python train.py --qk_norm=false --extras=["capped logits"] --decay_fraction=1.0 --train_tokens=272000000
MLP neurons of a small language model. Each row is named by its layer, matrix (up: input weights) and neuron, and shows model dimensions 128-255. Each number is 500 + 40 x the weight over its row's rms, rounded and kept within 0 to 999. Numbers have three digits each.
A block is one neuron, or neurons of one layer that tend to fire together. After each block is what it responds to, as a language model described it from the Wikipedia text at the highest values.

L9.up220:548510459485501524520493507392459477491550462472466516487478561518536466468508502520503507429519469445582534509526493499535468559478483459532491458534535529503517515478537474554555555525500531452450475429563465534505575527611499504505504462537532525494558482473534528447523505485437538537498437455526521469491591494497403435520585529517469519482459436485500518550515496485521504518485
L9.up818:480563447467464495564516438518462509446559468453474445442513492482511517536419555575523524497513479531497474449443457533484558569474531511458500502567451517484503562450525487422486541523442577548427528481552523549448513435545496501470551533538448550513512545568515489451519517519465505560539485448469488475496455545566485503528476463475514507497459500539472448503539491561493565449430
L9.up904:561421521498461499572480464490554454484555466449480552444433481548506482469421500533462489560468448482546473504551513413540545483508487422528494482484515471467499525425559465530447504484535508511482500410472516554533499505497453447516499508466470555520493512496495534521513568392574466515451478513474480487470582534467471552496499522468511480513458501499488480542524493445546458536436
L9.up970:468522487452457456507517462491514526454535474504482522495472505554525518502537495495499460490507513547579587523425510504480523547500484533516472462570462447508520478480480523462465487528508487518506512503476519540462509465488506476471486497509466519525529501554495455475547443490478503485496414501589496425474495509442475510577462414510526564532423559516496519494519440549469484506462
Year digits after 19

L6.up641:523473514434496545533529544474498470507498478469489462460564499489580559525594530449469548494439501507490485526447540549486409504515479523592435478498511539521487480534501436526486421557557485509515422480452502486422492453513516538471472418479508503583531471484530555472485522507444501452466497423500556526591562406491510512566444480516555434529418474552463505445467563455545529460509
Agent-noun suffixes

L7.up360:466476503514444504526473387504503523526428465444503447530457533523479479485445537487509461477429462541462526422458502509465457463560450459504495524423500518520487527420463547550471409552547577438443552531492496488521496557508488497432437471445475527514472498488445544567512531449527497444514524452467491511474568437485439529534527525461460549508528475500540518525470517540438527501487
L7.up791:487536544513528490509534478518492499442463413448488536446507488581520522507489468440486485554543506486533502558543505530512456565479445490484409493643528519461485446508439453499506480435536506444467483487486484509527404492509546511564473559529484467389522497458471509513507514409488534413467553473525503473584613446466500423501525532500582478456417491511474551494531455507451502462425
L7.up851:541486555501395539488563415499485568469458543559542422510506561494499492487492505421435497464522504418506437570512499481462524580444521493423420478577487473483538486464536462523478492496482435421474499512543478502454461438427493472560502469498509520471498477506539485434476474445521492492476516497490523472466555514482472483508520494505559534453426482498457560443516550501510500504460
L7.up906:489536518520503507547484467517534525545526423477480451596545531534512458472545498485495505554522429533530496522509512586505495483464467430461454456507500523462494526510497476521440400549516485393466562494463508489490428455572490540523479557436458494403489522493502535464451482506513519412505488513503508532525537470423456487503479523475496512510498461543525568456472563507534458475488
Word-initial fragment tokens

L9.up239:477472507454452529498533495491493490541420463494518489525498521548483550491524547577500546554510449541515513548524456521497423497528506474476507509468501539452478509484462504482494477459477459517523485447493486607503503395555601444542469488569486514467497497561459435423475519478462509525514490425498554512515538402491431508546456488564486485525470476439496525428612464562491463470506
L9.up603:464542461578487533500610477460467479511517436512532525451424515528557529488501551597457574489491507514499503454553472514482481466475509436530523468452507490487437464567465528482524523519445503519512449488479395544464505552544529521485490502488493495568556465501465616550423511531455435522497484500511555493529491524589468472517547565447477528427473449486521423515547599476463543441513
L9.up785:544454488550482544521518427472548521524503456599512475533445515502525431493522538529470537546524433560528541448527441476515428464490560530479490441478525512509456524519502536477487544497471514525514439502482474543450486500568525558525492468503494492538579476489463542460460498480440421480459454474503546522535535500544486492484464552493438496549451526439580433485479498445512480562479
L9.up870:476493522437447538536479417478419445514518485511511494575449543566560476464496559502504595530565533483499585543504465470463430498483556429471495464461482497510526515492464479496505567517484489512533488464518487452504483462507525497469482468526484474552530474499475468485527492454458520555469506407470571591542595464537523448568436495430501511458426516502498476523512521470517547497466
Person role nouns

L6.up28:507582470505536590490559496449532486447570476452519515451471484474451579517451509483533439518551501401457516573569498561456447517493506444506505467480421596456538543460472551489571508605502499496469499532536525529485501495485495464468482428538483541465496491558490573520409501431471492482514435485440501447508599533529478525520511527475535541552506493505513409516544516476533522476544
Word-initial "Pa" pieces

L7.up51:543469538482469453508466487474563542516528529512500472524461551454531507510475489527527508528454511521527498542483494552452456512493426567516523460500466519564458517512591486496541446487529536530416526522482495495511477485483489529469512464497527469585523424496428499462527481469503496548516537484482503505556500501510535443512484401523503535525398501471504491513418482444466463482532
L7.up395:504586510466470438478483494473546558502464482464495504519477566517532501430474444514611508554528552548476495562479525484455586571553483522430522480501582526496485532524488559506487417545563493530474483582476508490497520568527427489489511470534459440446475521471427461449524493419524507488536501471473518454519548458483498532524482502448473502455507519484460516553542479464485483503464
L7.up861:486550460490504474463500510523494523498488576441453447563476565496540509487452477504510529498558501460504512548528477536485521463529455464502532459528483524459456506498543489502524485530574504504482465518500471481541520464479440538446450481471421467525533502477468524532524543487550429506407464470472533489482487573524488428528516508501440565481468421474511520561534453476486542499473
L7.up886:540512517518465501493460497563527554482500525474439468450527545467545510478434484483541498534495566555520444508542498550445515495522483544486522426523501500467415486507564519535513384473586536539483468495456489497494471437522476476461521463439481465582518476491484488493505541522557523461509561499452480456571552502500518491522457470514448485483441495522506491542545485513518514456543
Quantity-linking tokens in statistics

L6.up1133:511521569518515575487523598500508479491515491493475561526526544556524508453508495510509512537531494488515570522514479467518491467460496495492501502505523507425525543548523524506602472547573513496330485473468544469475502543556532452458500464455515552442502403513490448487519550487550518514475481490405486507493532471485489440464523456441512557512429457537495545489535499594507526560531
Digits inside numbers

L6.up104:544481525486487483400458475485450535478451467498454458600544510507560524485574463508512506451512551451492485481481512448505487529551482413514481454448527462504457550482472500474508548525462451512490446447527502512551457464568462553624465476485491525480500567497479481504483509460453512492458421476558559492493422510501498459472551518481501555483453536530449516532568469503476542482507
Mid-word hyphens and pieces

L6.up968:566504531474501480523454527469540486479445503542478496406492527452498497524462514493572448537540460434493525467482464502526477563531461489486468494508526576561428500515526444479497500555522565500528488533425527531562466515556419520507475427596535489466512405570519485508487489472502461497544488419500518497545595515503502516523501498445439473492469417524463497577546512465515566601482
Clause-break commas, "de-" prefix

L9.up655:575536505504510475534519527465436440530533409436434493493433563521462548421431546493529453536494528433501549543505491534427505466498457468509386452410488457504445532413526571494598472476514545517488468461479489510492517470516502517447499490470489467543495496572507483535450512488448502497461500531424488510516521451557403489547591524451500491596529528434561517516517495432509517498562
L9.up678:507485441471582518537469516558482443550521480546458453525479530446474487481521499568544513479493417522466519454475500487481451498535495465551419451481474499579547533442457438505501527522530494415485537563451481477479484490520501449525575436424502506527470571610493486496504549488497476425503480527485493559464517545465450456568534482495444493541524523529495504500485595439486539467552
L9.up890:532514487431464491510456535539464510534563500509537521564438511543520570496522539509496538460562475510482512569486532515459473458465499485481438478530483505450481507373467545536535496546522435429494511574455432467495492487457460507512539451512457579468519501504432527573520512415456530505474508472439504501559492427430469569537536574438499489543543535452541470444418484497527477486554
L9.up943:461537473467493514474477507539474405504484521544544465532525504491452542453527541534543564500513452466471497528531491526505473459485443532519474556567516499472519518517501507456519504498474492507487430546488445423538499492501471548511559495470520508543540462500518479462489562464460560474488457519382557467560510467499454435524525437488457456491446480516461496505477471552483507486512
Word-initial syllable fragments

L6.up130:542537546506488516539483448551504498590454443460498496494537513509477552489479494605478543532492478475496483432566558514536496470536482400482491522504496538457431512487528589580516541494570569528515452457534469549522540443462470518510533472517506530558492523541444543489520558513486479534351504481516548530544504431558469479574570542477488472547507469496502591511506477524429449533530
Mid-word "s" after vowel

L9.up548:467505377391468525571447473470465490539534446532477523502502500469466528478533490557536500485540453457491498518486563499548527541491470498517450507546504511466521519493501510532460488527504491465544556468509471511555518443526477547505495545497463545465503464507486497514469527435524457462521447543541560390452523526542451491479550516484480554491454546528553466543562459492513498540467
L9.up672:465501545466526505502526491406541442483400525517532500529534468514525490415523426565509529435523524502530520510474506458511498522478534411595465463520458526429452512520504557560618474491523541514470472528479427531440524513541466405486488512589534547479511485496526491509463504506441512493404403484501502595460516527535452572521519511443502519453486470494533521521545614518513496480509
L9.up909:471539538410495463524531530434538517557438474492530533503530456486529530474492500503478516570518450549479539527489471516483420528476459448573439498507480459465509392507481456509451452541447554494460463488500523617552525455576480472522424440509451543418572421473572461541459485471540510523543501524454512459458548430525483495472498517496487493460496462475586496492524533580488511585435
L9.up1143:367497528498491448497494488522477496542474544465516444545454494550519474551497511536479515487464493536532490517571515437451466529487543437508445462495503464396444468518449528507486510531488506484456512466458474599472470486597478420527493403532477536406512460520579530525491466488477564491461457503528556588480472484527459408524483506436495550517509481500494551495551491468507563485565
CJK and mid-word fragments

L6.up959:545523514425508514520477461485477478456477480515465473497521537424457538520490500546485491457594486527521549531509506454486489538481427478535479490588408527432470523530442531483530539527511503488558479548530508497498464498477472420509402457545494592471516436503508419539521474430520468524497399449418530464460469484404510540462531465510424482497496564558500495543529509528498495540505
Mid-word continuation pieces

L9.up417:490477518517471404506502528560498509499490502406454458531433573515487443505452440532502469484515590497475472511467559453454438603508499490529469463540478527497499471475497490569490488551492532495396511501454524513517432569521377520483414466498506510476422547495456493528470519476534452462576541482500542535499531523483512471495541576559478529464514508575440499524552477544552501511533
L9.up437:435422542455532442516512476477490435481481500520466516534448509485526487550534470558443489472470462501594457445526512478521452490510480451464536485471491481546497482499474492477517541561492504474417408481498507517511483447536505503512467480525488498502518465583488561521473472555494497449544513484556539516489494457551465490499606517566486442514533550420480569528497483437533575547510
L9.up606:459467514540515484502516482529430536464471489462451398520521475516472570531405450480472484520496461441555414567505441506479438596515457401501469494467463515494597503423509531471542499544513507467453497531506483439492480482510491537532487549509502539424463591536441520525415469426482529495497320520498486486551495483511473479556505525531516554434506490595509479499541464449494535532499
L9.up712:534484497499479458540519444503534481530503521537408520491446467486556503465554462501433487506417462472489474576505463429507481443559464485521394491470500467483571490501474510487563499536504543459550456448477511531508503422556504533508418475519521533545521543437504539545401525490417472442587436430521490525486583420519478525487489564527504565499490492499548470471548465516566546523523
Compound-joining hyphens

L9.up319:548428503534561540493536480533597519476515532453487510531434516489483510450498483457539496519568519504545532476473490520511548622494485428527548474530522583518496506571500448558554525484454459477506533527470524512511466457553546433515463567523512512503604496486534521569578499514482558433459525464488457565558576538461494518496482486497544524589447442495504549612499509454496497520537
L9.up724:526453534543505448545443482503511432391477538460504534478518534450535536442438425476603428582497504411506526543506501518424536508530406530507520544469524525446462523538546549513598515583505457510499497595500456469438424499566437488445548498529433518550505487491558448457491475480470523531415469526553518473537520511447477483598518510444510486521482504537525546480481534527469474535548
L9.up892:535461492505510494492516507528587482478537501466534515475441494430561509454500427483558403549546428510505460525513553525497494507513472419618489489466569569419453519559542449570542521557533525456488536551580503534519496517562461463440492506453433504559555488463489509555492531513448472457507426467487527532520524565440482491479586537532410491471491462516562527497516543546436529467538
L9.up932:514442516569547464446606512464486529518488490533447555455500561519553548509573484522471552573477475504557513510510481514471529502465473448492489493413549503521467522519514538525497488536511499424521553504555542550545440488500456483474433450545426468502553471520415444518540495552479487537433478438522517471505561538476478430490477410437398470485470505482425542499509471537527559560533
Mid-word fragments

L7.up225:567537525561415465488500479575491420516450529529565500493460501542453501430541420580445527583450486539517546406471552517481431536551496498545476496479549462508487535427500512509534465463480467490519509512510511522458532452588505502513491411518485524514535578553485509521404479528463488498518499544548491569479535455527438556581559481502491495542490495532515562510529453531474484535534
L7.up311:548483516499508438554452539474407461481505541596516508528472549445488567447505486548552490492515533570558492494460441457465524511539488513521498553490537541504441466531533527500494575507489501514498532530518490503562445509582521538461452528475525564484496534527391534518553508479446462468483510430554489540496515518472466451501516532500466510505479432484471546465456472432465532528461
L7.up560:450565532525524533537454475495481482493435521494450444447517574465458483505490495560537551523433514479468518474458507563495448506529445428513445488519519543488485549509528511510468439490536437437485464456452483527531563524500504488551487519566526533498418417564452515500477504512521548476531472500550494509521512496538507437549573494516488468491422482509449526599528480478549401575523
L7.up960:470506470518514438553489501515384472499468549489522484514536564458525510499538509479480512538540503531522473506502506495512429500517471485526455488480494534479485524443488496477520481511489515464498476529474515508508454501493411530461439511520482446505495504614533521527460465452413492496490475534540459514528591503498471508494546567406523458577475487455556526474492519494520474563508
Compound-word joining hyphens

L7.up155:430541523524442500432591486533513594502447510448502528550465453603480500544511506521505512579500478521552554537490598510476525500562580489450496485580498533465511494520542498548564529486501471465528415461505440541472601445443513462495492475516467507479469473575507508444511522476483560515437427383471529526594496450527454507518550527437514557537481499512559508477498461525552533583528
L7.up181:471580522428538583426500426554553532445485525520500580491532521518476571551442463489524523584516448490527528495490509550488425517509425459525538556544480523482484514435481454519520467588527488486545494481502444455498503554449551470537584507502464548492499493544549464494467512490515538537521440538455491503496523465502442534568483519476563543455486522501487489531527558506511471502510
L7.up348:414527494553458556507522486490469470504469502492531515448523547508572511518467506590441519527497502532576486526513478507469554537514496462463447526529488515389524549452510479470511469549563520501468524515577496507469504517525490493500476524572459543528477430544491492568559530423481496549447509498391478509515534506439536529588592496433508573502440546546520509525500486537424533458485
L7.up979:471514514477410532566493512546505521485493501550410478474526463575525531485500461525460534591491478454495483486478609473499471493534442494490463526522542461462527543476476491469575424587433491496469510506498519511483543516537486477573522518519465601485462519554529472482430477517574463512496397520436536522519487486529479525528534501434459519477435508479530485514533541511506484490507
Mid-name word pieces

L7.up421:553520482492461509509511546542588483506455503470478466462448549540436554519476473469519457487500377443525528551564562538485515512474503515479515534575515517457423462488576515546509509478488506447498513425504501555487512514438507503538485514481502459491526480517436503483420558509487503543502479422521609480568531493507473545562493517498445475524451524512457493483482450535558492508455
L7.up501:498498499557447550506519493539509480520457476478591499452491529506479495434458458477504483482487447455502486520486568488500589503424443441502489431511413528532525512509520518538468479513455562498401578508508513538463545482568494533522508575455530515490468482507429556478487482522468509493483479445492487528522570465500479478524517542478477572541433507458497487531531493485508428491471
L7.up592:509497511480530536604495562508493510516526523564498475499516516529469575495499508492503498521454417483487490505525504474573541444417505445472452478458481494496554467555512502526539492511432519470452509512533513570454506473583498558569497508445502511569510495544504492458455535503526493435521485442531459418521490450401472501542564494404510582531473482481462481526561422527453550561503
L7.up945:547449471574484497465571510474523446488457503505597480472495524462567577495527452512496428459452480444464499487584531543508505498501538466504494442508501463536511536488536522553519532516484554534511552488513513470396535506517519522534539424486476473467502570598491534583447541523499454544473461491556488488491568453491501510581564547488466482548503505499467506483535461514487548566426
Split verb onsets

L9.up156:496492574571503485455441534471526464522555505527499415546489496493372556532494468536479523579527504578512550488506535505440439530499547501493476480582465522487547459433464561560553421536470546445477498544471512479502502542538494444479436504610461574444464458499482556541432510476445511521472458463579478471499545524511462523507559457447482505430477488462546492438568576532583453569533
L9.up400:526475487480494442559502536453552465473491508418479484511431574471632552438529469479496527567491482479453488507437578417534550530554460477490444489512522462561478451495571506535477482530567507487474463564504503484518538479546558523483502548539404547516489478510485516485439501518470508596509488515548506544504492522466402444521568516519494516458524406467585577521502505548489454565495
L9.up996:506509497432483430522413514546471511475503500462433498524462484586601454523529484480512548473528454493470544514510545494442472559531369515546458473516528496507450511486508481526531415547527459415490496500429470586526440497462490501412465467538479477499381426564448537545488539432458541519449486519479452577528550461469547548525507542488471424519481466460527464586497508487529578453481
L9.up1098:516508514487510476450557493544474482506462388462478448510516540515439476537485488447456491626523617486514513508514512524513493443456462543480493516476559454474527527474507466518557456511496508519473470481510562533437557482547509491463530420516499528559543462490521532567463547577487482482504502481548566404480431479535527511522472427516469527474501522489501481492514504462450510573502
After-name phrase boundaries

L9.up813:550515524533486503531546410505560496510449504488514446422477518520448505460439410493478502524513487524551517443488488498520541520477525448498511485523522543511463551497542510536519530497426506478445527481551476539546553523521521517542508559498418487497509571531485516531406537448481492531535454420439522576500600438504528439505492510482474480533487410443500525538550549552505501488557
L9.up868:491520534496415505584590462501493422555497476482510452454508490490438523469446493490514441597481481555522492468532504502473476539520490471481470512532493447516497561453519542567553516500475474439436477485592499519491557510524432479488508531446480508532507536528473517553500557511479517471496491466433479512505553447496459491503481453483433495458443478466572521515510540469512492492481
L9.up1037:486529567510476523560525432553493417413452496529488451523468469550438481512535474508536548535453484460499548503502542504493464447439468468522527531509518523463575522433616560541513516539490547439495449484448489484477545525526492474502474512469466498469477490560483449538439548415505577483556434460511514530436527371436502426543504528507453426519468506439462475517502494568452505602457
L9.up1062:550447424461368482546526487572541607591440521496537439450498490504444487472496499514429515512456499513488483501478496501500525458488485502528550463444497466498434535484521582484524497476462439485496541515521529535448483478487551522519477551470510488519509413438433569487483553458606475533427487514489437477577574466463516496542510417543466484526506455482551462503597505470511482544441
Verb slot after subject

L9.up76:544524543473469477575505555513544472522522450504499533560466509491501452490413466536533501557440500523548462417442424520512463526510490447488507485476525563537428515494408477558496517432565461428465527542484409493546507538470434530521479554517523561492527531528474530479510487422468496493452515472483483614528545442596436450509525559596441541449474434447537477542466492475433548460541
L9.up202:505529510456534444489524544495529488507440500506462469518508503530529503555492469560470465543505490521585499516447583462435493515491525466428535475465527493465503569466475568499491500515480475506476540473482430516537505520471463498473525416527476500593560523544381484379502520527495439522481517447546513502504494492493555470495526429470472491439591502494470525496507437549473573463491
L9.up687:486549524537484484558517463454545545499511480512469462450518462510501576485461474547547489513454512556573482451423500483543451491550542404472468507453544498548479530470428516536466450495508526506490431529510390577513533551490438502439504505541482484500503516489455589531498440538576527487470528510505514549534574420468473444484575484520447538466473422599532485457452512531504538510527
L9.up936:517523435550582490595578441476539493505446508492437421546527514440522521497534507516491453583445475459507465464514487460566558456508526509579460503503513500513497514469435555550494461509505555504510509528495501533491518548512494540444455494469430516488509514516467516542429513492436477480483548445555538419496544521535481502541515551526527539494557451546542535477515436530402533490487
Mid-word "s" fragment

L6.up328:521568483524502607504503554509537462478458552499480497586424504550562508522500449425532613501494508494470513500497488567460471576529451493523544473521526528523479479429481543546616491513465474476488458520533465474536589543536448463507526411524501603480455505481444505491490549543513531572465415489494484483530546443514420456535542545479492455501479480460538524512492504539521501516517
Mid-word continuation pieces

L6.up773:547468478455479475496509545509448524485412396519523505526420501460455601581470487549542502498533411486527527511560474489502481504513487479502464473496463522522471504523447482490567540508501537461443473433426500491482531452554464599479576576496494549465576451518545499463511517545572422472567511508551531458494538544527460484490484440478471558476409459591515537484572525528472505502531
Year completions

L7.up369:601547510542494497554449538562442528507486518490454524495471511484559493460505488468521529580467503433526473460485449494526411424513430464520500517540502486512572559421425474507476467510468439478463550514409480539496549502534442559543505484479496499533517468455448492486422500459489499456513545523518445487589587464540515457505494498466496497489531494495453525546565470459511577551475
L7.up455:590503492526555443619453510444538480478450509530486524493457513524530502373480482541518483548440451437553521476471535472531507506514474460520497466504532508498465505556480515538480517478492493487464509454461482531470534470534470482558561466565433492483546498471468534518464543464518463525420436539574531457505539480451451457475524490464434540540505479498577492566513496492475506577512
L7.up668:555509527539488569506449511463563468515467488517494452551460483488435566446507487467525447550442446477518512453489608516462529536541498448488579495512527579486463526458467579489543471561545475504545451551528474479541598523464478424437550430509465518532510525485480587457482488493515551485430510472548492453572538512554440561548475501489518548477509430480435543506468469474518554499473
L7.up877:492466535498503519496472584489506530499516481404505510525444509498556551475502527442563425504465461460464533456407506522527486483551444475481549548531551534473444603472501578540531490549488571515500526559427414494468574564507475502462492512455518524498485550552451559454488553486466481487509510470551565446560490502499536505564560558464452539525494417514465562570421462437472526579466
Mid-word continuation pieces

L9.up219:490518560522578452504433495566467493562463449544420556485578509526489506466545512556520547496445481516566487517509593493476479499537478493489493531547539465505431497554470511506487488573477523468509515553505456487516535480535507492489492471385488571537517464534444548450418468481554486469504389516533503464484505498534516434494538545501504510443492565483512513489536521562416524517500
L9.up458:491556561515486508571454496500497428483482441527531465471584513465570518453524489565493493508503492476516525468457541493495484557529414515443462482428531496501468550483459500422546467576473479523481549522492537521505554515500521491509444489465464533552454498575487439492523472484571557493542455513554502518516505409519550459503490413536477475487414522477513530478569535561503439519467
L9.up499:522510552550527526510473521491479518446507484405512472527533487517517440506458518562467450525488507490515555530526490514473555475580539545479421419446490460424498519534491564488557503552560449481428494498465541485534452476475474449521460544525485540433499470514462462482480461470570476476542516469458492489484574378481494545532504472449482491540530459447485562437601528630560549512530
L9.up1000:497499560461529551516466543431484522437510517530511467511485497468507462487479465569480456474482541510518530437455491483463461558536514528504563447510471466530552506466445521450487510532487491521478531525493495460598548483496432458525448504504500578391533518520544527486443460518532443436454479390472494486500516500500548439511454498485515567501454481529498478524545428509522495517501
Name fragments and numbers

L7.up230:514486418513506526484535520459492499479526478429556455513467561494550513532443500447473483527437508491491482484541524499470437533457514448442544505528566462459523518527560499499488518557445513448466559534456552514447443498466484494468496475517416498483440457567483471545490503518419522494555495494533480409517508469567514484550497525474572492480545484562539590504509456466484437490472
L7.up627:505476466522449569495490570526453489462481486474550493526450537493578507498467588491517494461469501439531499548484491481476434550428491485499511545575466514569498515473496491517428515498472527493458556525454530548472456436468541513429512507602514511488439465526481520460525511471499578463501447539541505456570516521484439501581525502526493533510527472460499443522524526456493470582518
L7.up657:527482481549430509413529518502474557516469461407576457517505526535498535507496443454524516527485499456499537523524573461455519488487495464494485505542522444459452522467511494505486498513466496423416547532512495464449479476471493442566516467438469503470521475575464557484513448490510531498448464528465496457507493558512467460553473548457487565478557433559448501470595560536490477481494
L7.up881:528505567468427520533533468505532464431440493500495521496519502470534477488455497490538484502517549476570513534484485557451445529452444542504495475521565500505452552490548464506477485544480516536438573502423520542439439467520482510493452470551468480513441423508456439508531497447494496588444520466560551480513592480448571541596450563449542479558461444480455514499512492492528507504487
Clause-boundary comma after phrases